From a checkpoint of a small transformer trained on Wikipedia.
Size: 10 layers, width 192, 3 heads of 64, MLP 768 squared ReLU, vocabulary 1336, 4.96M parameters.
Architecture: RMSNorm before each block, rotary positions, no biases in attention or MLP, untied embeddings, normalized queries and keys, capped logits.
Training: a variant of Adam for these matrices, 149M tokens, 4542 steps.
MLP neurons of a small language model. Each row is named by its layer, matrix (up: input weights; down: output weights) and neuron, and shows model dimensions 48-143. Each number is 128 + 24 x the weight over its row's rms, rounded and kept within 0 to 255. Numbers have three digits each.
After each neuron's rows, "fires after" lists the tokens most often just before its 100 highest values on Wikipedia text that the model never trained on. A number after a token or word is its count.

L4.up585:128137141085130135155142114097153127182122099149194155117096129137135108159129127135133117113120167145100110113137131148140137126156166137104102136135095119167084149152184110109106101097108116141081132118148147127097122129110134190149163078155124106107096109126134128121136142121147103127
L4.down585:089128126077154135130145139167111161090123153124117138114163136120178092141121131176129138120112097123172141122139155112134141132135139138121117126124163122129183101106135142117126125125118154138089109137103107095138124129139143124145101117136109107145130149107098136090121150107092131103
fires after: " Ch" 19, " |" 15, " An" 11, " an" 11, "|" 7, "th" 6

L6.up283:081107073117130153134123136113096139157121114101133140107120108133082141111155141140061120140078146057147107123133137144137121113107132128080101138104105125118175119123133140155138128148146091134108147100096130147135108158092107159143154120117119104149123128135157152095098134098091103126
L6.down283:147139132156119141138104107157160130130110158118124128104142136131116146120116079145137159148113127137175171127156111122120129133140154130151144113143135147129105114085104114165155185137122110143124147160124128165162083125191144164128079160131153126116083129054118125155159130097151093130
fires after: "e" 13, "ash" 10, "y" 10, " De" 10, "a" 9, " H" 6

L4.up633:133119157105156135094127123116141104137120165086162130134214133138130106112151108131080158140100118135112123100127146129167090113162134092115100111136142143095103141070175138152186159136099138196114129146135098137154112090129159141092128145082115087103097097103149121128120125126137122090
L4.down633:146135107103171153132167116164140108111141148117108155164129148139124139151102136088132105131120119120168144114099106087148136099130127100140135165131114121132160151124148150141143115154102145141186162085068108084130141099126132140138132124080116172155124161123115131120185115094136116116
fires after: " pro" 16, " Te" 11, " te" 8, " se" 8, " ev" 7

L6.up385:105171139120141168102124143118090106123150119094157166095123131113099101112154139146090140150101191159149116149119138167103123132092115117113137075093125126114138156112127096111127154112079108151115104140128104146137102148113150130143129182133130161119100146154180143077111129123147154107
L6.down385:135144121149159142131104157100153164121144116092075135170166088120131085133150111140132130136170120137134131145127132104123119154132151138136123102113158119127160140120085109146136128150119120133135142135112148186160101127150135161138150143152125123116144131164170091083138142149147096102
fires after: " D" 22, " inv" 8, " W" 7, " Te" 6, " res" 4, "inc" 4

L6.up128:153100121128103163120154102136128110087099120108124142114194139158117083139133146119093125138149144181123151121120140166125139145088138103111097146110132133131139102062137135150140218151156100133114139114081149104124134128113128125136113116162116131155085150184101124129116137138129164119
L6.down128:132125132089167086103152152157098099176106116136154110085130121125142150053149154116164130117120174097162125134105103138110112096180134128090127099132121074118128131160127144084101098121095128143124129156168161135136098138131117120104163083120118147154156101120136134147099117125153086121
fires after: " " 43, " s" 12, " back" 7

L4.up698:145143096137124158114129118156138088106094175099137157147142122119095104039133104140146172149142129117142148134142163167141107107138144114132113094140136145097153112122149121154176099130151107139095102117091157143116149147166170125102168148113099152116134067150114117147102148135128125068
L4.down698:139128112150168130125133126171154121118144097141143118176132114157145134117135191148196135127110133129090170138146130142119152117074088122160109116117135147131170148126130133162125113109096122175115127129131109125144129136121123088132076148144088136120104134136122118116146178115133141118
fires after: "O" 23, " in" 13, " o" 13, "v" 11, " In" 7, " pro" 7

L4.up517:140109124068129197122146129134140127104126120161115155146105103144147139137191136115128163153087150142086109116188190132093121135155157145127142136089111138145103142118112144135146158112089086128136149115148135142129137114116108141137129113140128116147110103128169118088121188133115141133
L4.down517:169148147158146143148145085098099097150111158157123163101132156119149151148103128113129131118147101115151151151115129117148109116103149120139105064115165170110139156157109126126103116148207140124121108112088102107116109118145094098103158147135076140105062097119131114133117134138069127139
fires after: " Cent" 25, " cent" 11, "ord" 9, "stit" 8, "ther" 6, " F" 6

L4.up466:089159087112156147107131078118165185094094157152150122144107121103126139133156152133125123132135118101158106068171134144118139145130144082110121157148135131163146128087132091143132132105143156124136108119127133134087110107130162147141128093137090121119118137098207150142127151117129139120
L4.down466:138111120107108062124128073102116118137134099160084136110126151159157152146115183136178127123180110197193138110115128110135104122139138149115101090155140107111067121154135134140151134114190119172105163133127107132107105133160127143179147110100127143141105137185156130119165145168164103120
fires after: " an" 49, "ch" 12, " An" 10, " E" 8

L4.up398:131121151130152145122105139107119124108109148146130142103160118108104115182131160159127161125143158127121108166166145081178168134109119136094156142145133127115140136084164129118169121148140122160075082122101129144089120125139166123109109134151103078093151086146116157091112143140128155119
L4.down398:151111131147102152136128136093180126171136096080120114137144184144151141132124150147146120167134123165115177142132137120129114138098081147145182099143125146101118142116161157105091121146132092089136096149123120153157133112124128145109119131135129115139162159135136074133135158145170162133
fires after: " to" 28, " a" 21, " A" 19, " in" 7, " of" 4

L4.up317:136141117125101115138109133110132118140163166112145159125122109143135107086130132144134145161094092124131165102117151126106135191123140126153103115132133131105175139116103089136130114180095130165086105127063096119077116091135112090098128123149089097113137089095132093139093162143129133129
L4.down317:107133080101172120118118107128131147103132088137121077091144135137115157156144147124099139122112166141116134091125100096135121078143137133118096147191134170120091114133150157153107120098115130108133167140118165165159141141144123121139077175139149154097165162144147145133110151134090099116
fires after: " F" 15, " off" 14, "f" 12, " f" 11, "e" 4, "V" 4

L4.up11:157131156165103163127126151107120149115116134144225146149101131095155106139135156126084124130134120124146121128158166132178156134113115105153117134123135150082163122095148098145119169111133096112120144142089129138130109129116122091092117128092109094130072132121130122132138154162134136082
L4.down11:106127110138104120137133110180167134155093116147118144114096108105107143142128098124128145148184119116139054148132131123165135110152125109099129178148083134185149159131115135146115134121144109095126144136165114140142152119121106178112135123147137140119140108137133151140099119126107137152
fires after: " f" 17, " in" 11, " R" 8, " up" 7, " with" 6, " was" 6

L6.up152:133124104087120173114091173139138133129102158125166126120171120128135125082131163127133184158144129114171111125096121153131147127171111116172103134144096103117138129102145161147131146125121124205100138120112122179084103111114161120125174171136110108099114126163151097147094140128114156131
L6.down152:110155120108115098115145078123154151085145118124136102102120106122114123134184125115130111172127103110120140120149088110067144080095157118179120126133156107162110124133116127135086114102166172115137090105144092175145107140121149126124121095120157161097088146129094153162129108166111108091
fires after: " L" 24, " l" 13, " pre" 11, " In" 9, " in" 7

L2.up281:157095118148126126159157098133109112141124149185139146164131080113122096187135109160125136145138088120123144130119152109150110128183190103135110144096116124144116100132141139121110147147143184180154121136106184155118096143149140174090117154117104114140132136116145098125128137121131126127
L2.down281:095102128133125104146107101158115177117073115101090101117109152151112142092124115130162108124152144136138129121143108167137137136102129122092110113149117143112071132125162118123099114138143088103125146129151112104150145072153112164110165137118150109168115120137114141136145127127117128093
fires after: " " 26, "." 11, " (" 10, "\n" 8, " elect" 5, " cent" 5

L4.up356:158155164091131142147152127143101134095107155121140138095141083120126146106124130102061155171118166112112171119126162106155105142135158090108089082096100111166112093144170137157133167134151105107121157135123153146125093119133122123126159115140139151095099141136125134118105149132106105107
L4.down356:088085156121143121149148105127180124142137132183165113130145144151128142102163113112129146117120118129104163129105095104103119140126110141109104172082116141110119118140152134169132097125110144123111186085111125093172148126130131115140146165128122122086109120165096146095160121153124108093
fires after: " In" 15, "," 15, "ed" 9, " in" 8, "id" 6, " on" 6

L6.up237:132164079148118140088123170117150062110152140149152135147161158125070087146127129120107182167094143132122144147126155143139100141165135126101106152147100142115141114108148106105096153140146157152118091112098124136073103130124113150113102129125065137151098151139127158126122153119141159107
L6.down237:123118121071146129110136152125112143156114104113121141109094141151139120111147136129126142143124189147122167144132125150108130127099101158195095068137108151136128123118148111095137134097122136119133161136125182146144134104110103125077121080173143135123111114110136132109145161112170108143
fires after: " to" 50

L6.up696:133150143128134129104130122145133118121123193155141105124165152130130113168142128136136092156094135131157116124136182115138124120098167156122108125083119138148162105126103137105147146101126135141108137121119131155170083147136112120100122151133062144162131101171210139141099159165128148111
L6.down696:142124132120092164142126166120112182105161128083112148126138118125101116160116121140126103079115104111149135134076131163092135139131119134137145142139124110098108144135136095134126081124100148117143137141079113105089165123065138094116112119136125115133115120141117136109106096098125163125
fires after: " n" 22, "-" 11, "f" 9, " s" 7, "ated" 5

L6.up44:111142045077141109110113123104134132081116114115136138115127124153127133155140133150127091137135140147128101129096137112101113138140182112100137085169087152111157170112121121098115110119111114117080122134123135149122108128114162124137096129132086117102114080126168153135105147148117169074
L6.down44:165138126145106110130117138113138153155124122158109114125177131123138120147137111136129108112155200162084114115145159128136093144127134124151174101134149130157107156143159104087174136140125165148123185114184103089143140198126129144123114123116135095168126114119126123121111151110131066110
fires after: " N" 22, " S" 19, " R" 18, "N" 15, " s" 5, "ah" 4

L6.up259:136143084128121122175159121131101133107133150125129101103106105118165140116156156114121115135163170133093118131131132111092084177123137151118088099155116155130167127063132089107166136091100129155114132106105106169101134125129170173151117134124131133159141113117157159132148115138127161105
L6.down259:133117163097166064114142150134151138124135121135134109174141168097104099161102116122131128108116159172126157139153157092121132125165127103092136128110122073158154127106125122106125117136152123116148097175111071175153103145103102119133143119142118137103123146141113101124148134093156126123
fires after: " R" 28, " r" 6, " was" 6, "n" 5, "an" 5

L6.up212:162100143081146126142179130136154116111100119154110128124119131163132118088135145086126154135130164078065137125108148099144090114185111120104112109118112120087143138128112142117110160140159124127123157122133113182083133117105122126110101166137076160118120140134134188075131156084113131098
L6.down212:157113121139145127089141145134093058089088152124099118106140095120160160129101133137157117132118135136097120095109180161176142155120143137126111099138158129122194081120132136171141102162114115118103132081156111036129132122153123125121122099121148116113111093130124137144159152115150106114
fires after: " p" 24, " P" 14, " C" 12, "C" 4, " c" 4, "-" 4

L4.up207:133135146124159145145130159126153138124128126114151160106139131126085130120181106146116136165098143109121091146112144118174135137140116152158105123158119114085130167120100144158138097104070118107149104123134130148134094112058136096103143139113105095098136120157166129135104179105161147104
L4.down207:120160087110141116148090139177141114101151100134101098121131122154121156098126155152105148120113100131107121159118120148127157170159142114125084116093119095159139165053155124109096161094174121103136163120100160107171147106191142129140139161108109088139144168130120146138112114141138118139
fires after: " O" 31, " U" 13, " D" 10, " |" 8, " B" 5, " F" 4

L4.up154:116146104160087145135107118144084137134114135132159143161112101159145136148127126182149123139094116166148095102163149121049095121104106098124080079106125115143147139112118135106120130130149110101110095122099177133142119167168131179055104121090114112145128128122131121169123155087109176091
L4.down154:116153159110086124100148118090140127162143148129128091129171143125123134143136131096139120109152132164142148128110083130179149117153106163127165137214141124103112150160124138118116144131124133138121128146130081127137076126108142104160133143116133164120109133140113132105145059106128110143
fires after: "'" 37, "-" 11, " qu" 8, "." 5

L4.up22:083158106157159150106151140125106062094098161132145145105131139138131162125147151129112145157135136081156106111164157109139106152143131128131147123144137152103123101090136147095142123091097141134160094147052124177100114118111131148144123119156099145097111124148095155113136138144125163098
L4.down22:131083142137102115139123103125130133101164104134123099122151107121145164117153131134107145096145104145089120126116109078147132151157135151131085080133113135142145128147131127155103117133158145134115165129126106101138163137120127159106119085119157089139115097115099131109187118154118113140
fires after: " ro" 19, " r" 10, "ro" 7, " in" 6, " Ad" 6, " ex" 5

L6.up531:146133140113118174138129154137109186156133143117124107137168112126130102101145132152122170163147168124156132131152096115135181128151114113141140073143094090098132122125099112117110110153138180154127124131138145167130157171108143140128163143106134161138133132091132116122118132124115178116
L6.down531:166137190132103176122153153104143142121124136103125110127143113125167102135112096137183131108109115106163108128102134113143095107088108138152140118135150134100102115112110089120137159171103110109101122110154174124172115133093086144117130102111122145131135123127151110099107139134110164118
fires after: " ar" 30, " pre" 12, " Ar" 10, "b" 7, "ass" 5, " time" 4

L2.up581:123147144110160091099197136110103137104112187147161178143140146122090087170169125138107139143139163112142150120145148104156118112132142127106139124111118124082133115121124140161135153140087136127124128126153121155067086100130118138091142137116084087100099149154137095115105119112090119105
L2.down581:085120165114117101135144153126102185160120076145144132089079133154137166088099103124118133127109122141127140149143102143120130142125137134091124121148129161116158184076174116140115110148104129114116137150145146092132123112168139114118104123150155082133102105142100135132111145110090129110
fires after: "\n\n" 44, "\n" 14, "ation" 4

L4.up295:137128092115127158127131123128107107142096123118173119132096149110098090126125162141122156154066111118131149088107145135098190121137122114149110102125138130087170128099126077138145121140100112146070088105116097140144099112127137150048143143100082097116123096118140124069103110122156119111
L4.down295:143135154146114171118091105114149168164127099095118150149120138124164122118147126085117138129159118112159122140116089152136139125145156139117146114096080122158131147128123132125097111144118135120131113110129163156129174089134116120140104166076084106126127116118132158126127146130113125089
fires after: " I" 28, " F" 22, " f" 11, " b" 6, " O" 5

L4.up767:089142136120177172127103099102146143153087133151169123124099153142113131120117152108157145129162164113128096133154160101118145102191126134109127066111095154152145147164131130120116106115137106137128096102119089163122115114119134119106135172160105095122115123120152118141130118122153127116
L4.down767:129136116132102101127152104131144111168107170132105135098145168125142105128136137160137145091164151134151108118139145114182104155095097122114140136125127139116112110131158150144138144128126140099132101155183128197105127116137109103195178111086140107133140114150146171107155102124129152091
fires after: " an" 17, " Ch" 13, " The" 11, " ch" 6, " A" 6, " E" 6

L6.up201:146133090135124156143177109138136124136112162143149147151103158126144104129137155141154112122158117142066130123141127124107106125095131100105113129124136124146148139128176131131111138128130142111106170070142108117154103136123119138136104130129102146117052119136127110131105163066075112146
L6.down201:164125138129135167115103159137172109122133129104079089122096157132147075156147145107107115099117133103183172128127106117129117127128107137107142144112125111091118113098129144125135139124159116104158122203087164141123116123149157138138141172144139134106146144162110137113101143154172102132
fires after: "," 34, "." 12, "g" 9, "\n\n" 7, "\n" 4

L6.up148:155133107116117110097138123154110129145119161164169165127137133156143126104122146162127110145167134118128129124167141122138088155126158096114125159151112127156187136157168069108166126118111132119125108137149125144074110111130149120118118134130123097072117139120093124139137102149116141112
L6.down148:149134144130160107124134130114150095096125108096120169163105095130133141167115137154108078134116112137142173155133145166111138128126114140121136103099158151141126103105088136120119133116138125136145110128099143107122144146137110119077152135155154138162122149129159092164185134137113131154
fires after: ":" 16, "-" 14, " a" 11, " in" 7, " (" 6

L4.up683:133134142124153147113124067121128162123099103128133132134134133166119110125118121169110100159118140142103112156152134097106160130163162115083107136105122133146087116106117086115112114145156120137085116137135113113098121099110099171117128099153104128147091122122128099119129125118132103128
L4.down683:133166119126117111105097109122131077132124177116129097130120119077176116084111092099122141105141094110174131131122088103137117105160136102111181141181152129100157135125157160122142125140138131139151147088107123124162140123113175146124122182083118097110150115138131105140147090165107104136
fires after: " an" 26, " a" 13, " An" 7, "er" 7, "em" 6

L2.up155:114083155111089122122110108121153086178134143140142111191133126147075114118113161121122114145117134148123098152126154144114104147119133168135131110119131101122153125121103105094143139116144104142156138122110122150101081149123145104131117149163104127081098108106143141120156117126109133087
L2.down155:098148140114130144126146129123124147117107130150120115169112154135114166136097114136117150153128114132156120097105113085118114106137188161131097132110093154096135133141100135187125117100066162158133109098159075085126083143143125169124111125132130118137183150117125097138148100140156108124
fires after: " (" 21, "-" 14, " \"" 9, "\n" 8, "av" 6, "\n\n" 6

L4.up447:131135080135130132116142118156124107153050128077147146124095135139073102126136131112116117146098147110155138114159168129121138148127125104143135094134098107163161131102097142106117106139110120181074131048104069153131122182132150160092134164148126120122122118113146113139120133091111123110
L4.down447:125103139127119146137090105108149074136164149117096123101135104136171162117095089129126164127154150134152127132122094161144162125131115161125133123134114149117130124172163122111105101084126152106119143140177148153148106120120095113135120104149152093130131155118127136123158123150126164155
fires after: "u" 44, " I" 28, "ro" 7, "a" 7

L6.up31:148121084088128105113124084159090157119116168140137143136168146138090095172135171122125163140109089124117124143112143115147124095116186105098137111149129118124151141121143121150118161156134141088105132136084094143125128091124099135074092102137126066124132116156166146125093143134145175093
L6.down31:140105129089083188122087134082114163151115134105139131072153128150134133127121113100134129120102175136143085126109115137128147165143128138152150163146137128134127132147143112178162055088138112113138143121111125124149129103109158133152104178135068144111151123124142152165097133137147088121
fires after: " " 20, " do" 11, " w" 9, " man" 8, "ir" 7, "s" 6

L2.up225:121109126137099127143110119097143131163133137134161133107120118147103100108132126164095134149085172134100127131111141140136141114095127120107114081132150131116154147154159064149147129138111123162045117130134121134168116171113134106121135098150084134089072092137171140144105149111121116118
L2.down225:158146132191158133151099160114087136100121128105143091125129161123119144124146143137187137097158104125102157132150107121093150108155123118092139173113113116160134158099113077123107103154134134165147119132136163112135117146102129081072179171118156144114083146112091099122102129173159110121
fires after: "\n\n" 36, " New" 24, " –" 4

L4.up271:103099129131130174107148091098140118114114132146148129114119051148155158138110166132126156146151176148138114141175176143141163115125094149096126071118133124176167124135163129141122110148150108126094128117105131154126088088161167107091117166112082080123151145120155142094133168140135138127
L4.down271:125156140127115114092094135154160124124113159119131110152115181151117113159112133129163096112114106117135107133089131135117040178077124111095125145149146155113090114173148144102124158133122156120181124137147117165154151108124160129123153127148152108095124120163102141153133134102135154155
fires after: " in" 18, " The" 16, " the" 12, " In" 10, "," 9, " A" 7

L4.up418:130121125131115159124139103142173106123145146159123106115159129142114111147165142156072168149129124120128125107121139148125129203135123109155110109134112136138171130081166143132179136118086139181131110085111107163155133106145144172120131152154109109137159118113128126095127121112146167115
L4.down418:134143082131115176127149119130133097121138125130120116096095105165109102140165085113140120102142172127113099132119099127167150127120122148138153141148177079109144111163164128086110111134138150118135148101142138161137093138132126122169106106156110091146114163072133160151138163074124131110
fires after: "e" 23, " pro" 10, " Be" 9, "oun" 9, " Te" 6, "ro" 6

L4.up82:091133103135140176152117124093172143132079148149144162110137143135150150133167158117110133168152160091085092127110126125130119098159128096109147106141117125159098123135131135075125157128111121124065167120136127151140129115094144122140118114090098130104103100115137170102138132164141156138
L4.down82:146127152129129168126169131137181101074100122093095166137118097138116099155140089116096099109126142149124127138129133112156108147097128143069135129117179129112118138133151134078183122139135143121177072151174121108149145173123147126113134099118152107123169152127131142104128080074143144105
fires after: " S" 16, " L" 9, " In" 8, " was" 7, " s" 5, " W" 5

L6.up42:132117142104116117120114132158171141167104092145118113179163155154135108126130159136119165164154179110128175091151154109123100135152089166121122101139080099141128131123110124114130124119177117093142137130131152150114137138159139091140102122108085154155118123147111149129147148118071129107
L6.down42:101157111139109087143113123085103111121140157137158127125097073117098101107148138164084138103085091148120103150166094130173112077133113146130149147132080123130145183125125078148076103172114128124147122130147118118138129125128112116111066120138097156094112113153131108101112134118121128137
fires after: " c" 49, " C" 9, "c" 8, "C" 6, " rec" 6, " tr" 5

L4.up536:137138140121166138160155116098145164115109175115140142104118113154128141136162166143123103185095135184131103123150117106164127123126114083109119104126141130118109101096165116122104165148087106172086152139107082137116153113115141137102119148121105132105104098111131130101138155133122150108
L4.down536:117167104112084143125180126136115159134133167128108118100115144134135103167136166138116123096124100140151146101109130107113134146126127140140158134113105167112075162096140164144106115127108113147111094140111172123142098119168131146142142111115135115126124135103123115157145119169096127110
fires after: " L" 18, " l" 18, " |" 10, " W" 8, " for" 8, "ate" 7

L6.up59:110159132151133150136149156125141112167106135124162158171107144139119111173138146138096101141149151103155157089164187134155134149101150155118117164151133130086112099122126135128121136139132140146096088100048097154139076130136138138129156098157108126105144124125165168159100114143108137094
L6.down59:127141154129081147102150132097101115071139090142116113140112157139186112146166111156158139122138127096120142153085128157092143128102123133097112129145127122110124160114150095092088062089154126129127111152168146155148141128095114138116130145131164151141136141109128152149136095094146140133
fires after: "y" 12, " he" 10, " J" 10, "s" 9, " to" 8, " res" 7

L4.up4:144083111136107128144126141106127106127135142106172135126132149157148121124149091171097124134087139117103115120111153146172106095104115160157094070114140137095134155115127086104167126102126145101116108127090161113146116134141130096090134127075093129113132118096123159142117119177147170131
L4.down4:134145140121096159122106121149112150148116154084111135139092103179112182149119141163157111149155162128164145118118116131147138117151160172112112143156101112117112142088132163111137096100145118059114130147139098137193151129129127117178154164142123153160138155116096182127134123156090135092
fires after: "'" 28, " b" 6, " O" 5, " f" 4, " B" 4, ")" 4

L6.up701:103131082079124130107148159114139101132138132140195108117146118166092109179172175133099133139098140114082120140167162134155107157118162120115102119119130128105129128119118129158128168111111115135147139130104129123152092140083084150091126119087123146140107089167154119128130141097152166115
L6.down701:144124139123147108076116116110141128139110155097075169137147089110128136115123103112144102126118136153141101104095151103086117134156157127105101110165171140142114134129171155119138133149103093109088149123149146114148110140122138115093155152146149140134153096088143176149130126147147171158
fires after: " to" 17, " includ" 13, "t" 10, " s" 8, " dis" 6

L6.up702:135142137130121114124180146117123104164095132129130115089150155099129112129143133121051146133135124130126123123134108153159117101129175097183123120130133120065164136075123075129118148147081100165124128130122095119112139147135100140111121159092089123129137129127097176118113152108203144150
L6.down702:120198148117141128113147133135146144088136124112117096125133111108086130113142098126148107139118136112192071097149125136088123142116134100118120156136146138133144102147096072134119133128132096133116137092115147147117129133110138125190129123164174141131104199162154123134179113120123121116
fires after: " m" 21, " M" 18, " per" 16, " W" 6, " res" 6

L2.up695:143139122150121161117121124162092054119096137119133152139107127134139108150147145120120122140132162167117148138165156118103102127168127095137137144125107093129157121125129139114144154128112119171125116104109147143088115129124148157093118137139108124070133116114121113085148110136115135115
L2.down695:145140138126140104163122146078176117127150094110160129166139150126068118133096128101137116137132105097145156069122140157114105140135109149093145085142120153140097154159132109148114165131094121105149138138128149103111163145092098103097118089120162067120126133121086140109115122078154118126
fires after: "==" 26, " ==" 11, "er" 6, ")" 6, " ===" 6, " =" 6

L2.up456:151139128123099140107126106113108127146092159125148120155112134106132110157155154128091101142113180140147127129131150138157140092120130130112112144156126095116160099136114100116129187142146125188109142108139120137141094157111146127133142100123088144052121147126153112131131150119120089115
L2.down456:115134110145116147073123145082151127108151148112152144093158158152107153134139092128099130170069133124191177137114096136128150117121161132173142106136180146104131153142108143112143179115156129143138123129063120097125124153152112165168110165170162117101186090107098110106090107128147129104
fires after: "\n\n" 35, " \"" 13, "2" 12, "\"" 5

L4.up61:134133144090120149129148134136124106156079126126150155129148074111137075155141138164129169129099133077106133110122131130120115098100145169102144122097151158110049131117105127111132170118101087164087108100138125122148130138117119134104149135121085093100113120112139133123107160130118130119
L4.down61:132138126124174135144132134154139138116109129153116082126106118088107130131117167120119117139170118126150119139152112104152115129139143131125085147139133132112147116111122129136155118143118156158167109139163110091131114125143117099114157071123100132095150146121096142140141165127092154159
fires after: " Ph" 15, " the" 13, " St" 6, "est" 6, " L" 6, " st" 5

L6.up151:115127103123141120139134076140144114121131132091185178132121131106125106180125146165138125110131113145104106075091144148113124117125180091138117116145119152113139140130114083117099149133135117148086158117176106139148125111129169116126106144170115129117097126081144124124077126106136145131
L6.down151:118144149129151132094096150157164121119107131143093143153144137126132093104134112118153146128104141174145152142142084093082108119160143143124149163127136149101161135153145150166171100153127159098114143145122084130098093129144112125143161120132121204116157155155130130128132109129151090150
fires after: " R" 25, " (" 12, " L" 6, " cont" 5, "iv" 4

L6.up239:156143116100190141124142140138109136107115097124127155136147121103111111118125155140085109172138163112106120104116169142112114166144161110117119106177137162099169125091112099151139189127184144139109135103133108145171113152089095143141121135069117150141092142149136159118096147134127129108
L6.down239:104095102076107181133119121178112177101117088151087093149101109119140161102123129114126127129113099133121132171132173168151123119197106148105089168099113092161121127149114144189163118091112112120148129138128121128134109093132128143125095157146100129126148126109146090151119148093103131095
fires after: " s" 47, " r" 14, " S" 8, " im" 8, " p" 6

L2.up664:105096122165132135135141059131134131150113112155121122162073101129143088140152163108107139136143106139081118150128160110136162100137151150119125144121136118168134136121159128092150144103088155111133080110108123143081094122134107157109085117122122119102108125129127110083143151127132146116
L2.down664:120104095092074118099125129131110107151135109089170146119127174137122169104142124141166124127126130105145124133135111134111133101124129150127139132180129158094132119121102118111142132103202170106135109145141145116106173129095155117135163123159142126137103118130110119165127113053158106146
fires after: " =" 28, "." 18, ")" 11, " \"" 11, "-" 6

L4.up44:153120108140122155126112061089140102167098133117171139128120126123130109137136112159139138150104115134139168110123117117105137143127102126169115101084146143107147127078116083142171127115103139149065095071131099158130115158124148123062114140146092107166127141099184109122117170135154108123
L4.down44:147144142115137094108132161111082135137148126077142126107143087159148110151095149168110097143149137149148118122182116119125139114164115111145149075124142127126161138141111145149099156107132141138104157155117165106099140173129116132146118170110149111128121110141117142111095137155134168088
fires after: " f" 23, " F" 21, ")" 13, "ec" 9, " spec" 8, " B" 7

L6.up712:118141115106140157165151112157136109161114115090138142122110125170128149136123146187130181140126176108110108096147134104094194114110096151133135123124124117101132153106144114123115141147094130133134139119135094146115107151115116126105164156099139112167076120114145151130131186097140167123
L6.down712:157144136112139141114171146103138151141115107116098131125112117106171123123165135133127086114157115106142094178173088139160122157127135095156133095068137122150132147092128136130107135174136129117080093085112167140152110138126139121116097084137100138164125131147112084146151139128089143147
fires after: " play" 19, " ar" 12, "b" 12, " work" 8, " sign" 6, "unn" 5

L6.up273:133124131106107098121201109094123125130065119144124109143158097143131108132118118115108181117123123112112160116145132147124087121128117093118120125155127112136128121108120120143123128123127123152146100094127106172103125124083151168108121129139093151107095154112109139124101142077094098099
L6.down273:159114146126139052122081143153134145100154177125138077123121144142135115098167121130114115116139136172142090151083120138131140163099176148098135166139116123112165182135129123156115083173167126133126156132123103103116141171141169091109140130103136111107128116107077075102145130159164134112
fires after: "c" 23, " c" 18, " h" 8, "m" 7, "h" 6, "he" 6

L6.up215:157108113125163095136155084102170118122107143124132159177103142145119143128174126108120128174137140149133105117152172142117136144117128135151147164128121137173106155134114126183125141140080111193119108082141157124117122162113147113138149135145137129130134105164140109118124094154108154090
L6.down215:144133109107128146119132164136114165129127109111117122118105159121123119112164155154142134129121161122152116166113120094106099146102128138132127104143071147161066113122120137094144113133159101130166111141129118131124157113131090110161136159110119124117165128160138132128150112119098099168
fires after: "7" 15, "5" 13, "6" 13, "0" 12, "°" 11, "′" 10

L6.up139:164108094068107135115088115177120094126125142160126138125149112129137079183135171126112135150097138112124145123151140142138113111125133149172129139135121102125093168121131094145141172113137124139122153112110155135123127116107159107116119159080136123104098142167113148098154123117110131133
L6.down139:107157135155123115164164125094146136094137142092176155118155087099104162117100138139135114116090141134108119122104137113129134140108102097151142138124094158132146118093132095174134118134107150120097141130104116158110104109127106130107175138168147148135119159139094140141117115155149146156
fires after: " c" 33, " C" 31, " W" 8, " t" 7, " w" 6

L6.up414:119168088127116163112147157117099120171138159085169138186147138100082131128173141155040133117113164121122073137109145108131131102113095154102129122112098081125122118102126137135148152136115132100122104127106166131120096152091145140087157144144117100122148143118128146162158158112124192128
L6.down414:114115113165146140150142125128148145087150102194134114073108123154137094127136152098128171157140163147141123141115133122119146131149104098169128131098133132152087157109102123150126127096137134178110123138129129145088099104120130111080073103133115096146101111121095112135122104128154173113
fires after: " |" 45, "|" 16, " to" 15, " D" 5

L6.up490:155110116120091127134154092144091079100145145111158127162183132116119116168128143173108126144133167096086152154123183145136155136138163095110101091112123133131149126106135142154102176123113139167119136106135154140100136157110099123088145133125095106111104139129110135106107117104122121065
L6.down490:135091135143116112149121107169148122132168147130075101149102167115116149137154134120105126110117127090143143116129159124084151125094131149126102137106152139135089161133126148099106086105144087128121142159155119113080117068086112082183090107097138158152128118119169109116173133130139125131
fires after: " " 69, "5" 8, "7" 5, "6" 5, "4" 5

L4.up572:148151102162180157147154111128105097111080131135153132132131140156133092125153126113114139116120183098110090107131121131137110173131138139138108131140108123088142132101110114137102130145116132138138106110072076152154127158103146183109164098125120151127125097124081185109131136119103097112
L4.down572:137122130147113181102112140082130139112134099138154141132148091109116128088090132172138145114103093147120144106145137116135144127117134102122157109119165124123138100140158099106136123105145106167129158100151166125096156102135130083173139118120092120172142156117143119126127120102179094173
fires after: "u" 17, " con" 13, "ro" 13, "x" 9, " ro" 6

L6.up19:161121120133149086117132137070146138105091117131125151141140087149111120163133129177100162146112126132124133117152154153148148140130112102114084076089146119123164109141127103087120149124157148138105130147091148148100108187125110121092107157118082106110137078143098129147124154155135174109
L6.down19:102148114079115141126134097160154137133150135079105162126111117125174144114110120115133155133142093115093116098109097096090130150102125147153110155126132163100121133161159112138102109147143103113106122143144115095136192130157128103169110177113108108159158137140144122134125103152116104163
fires after: " (" 18, "(" 9, " is" 9, " was" 8, " im" 7, " in" 6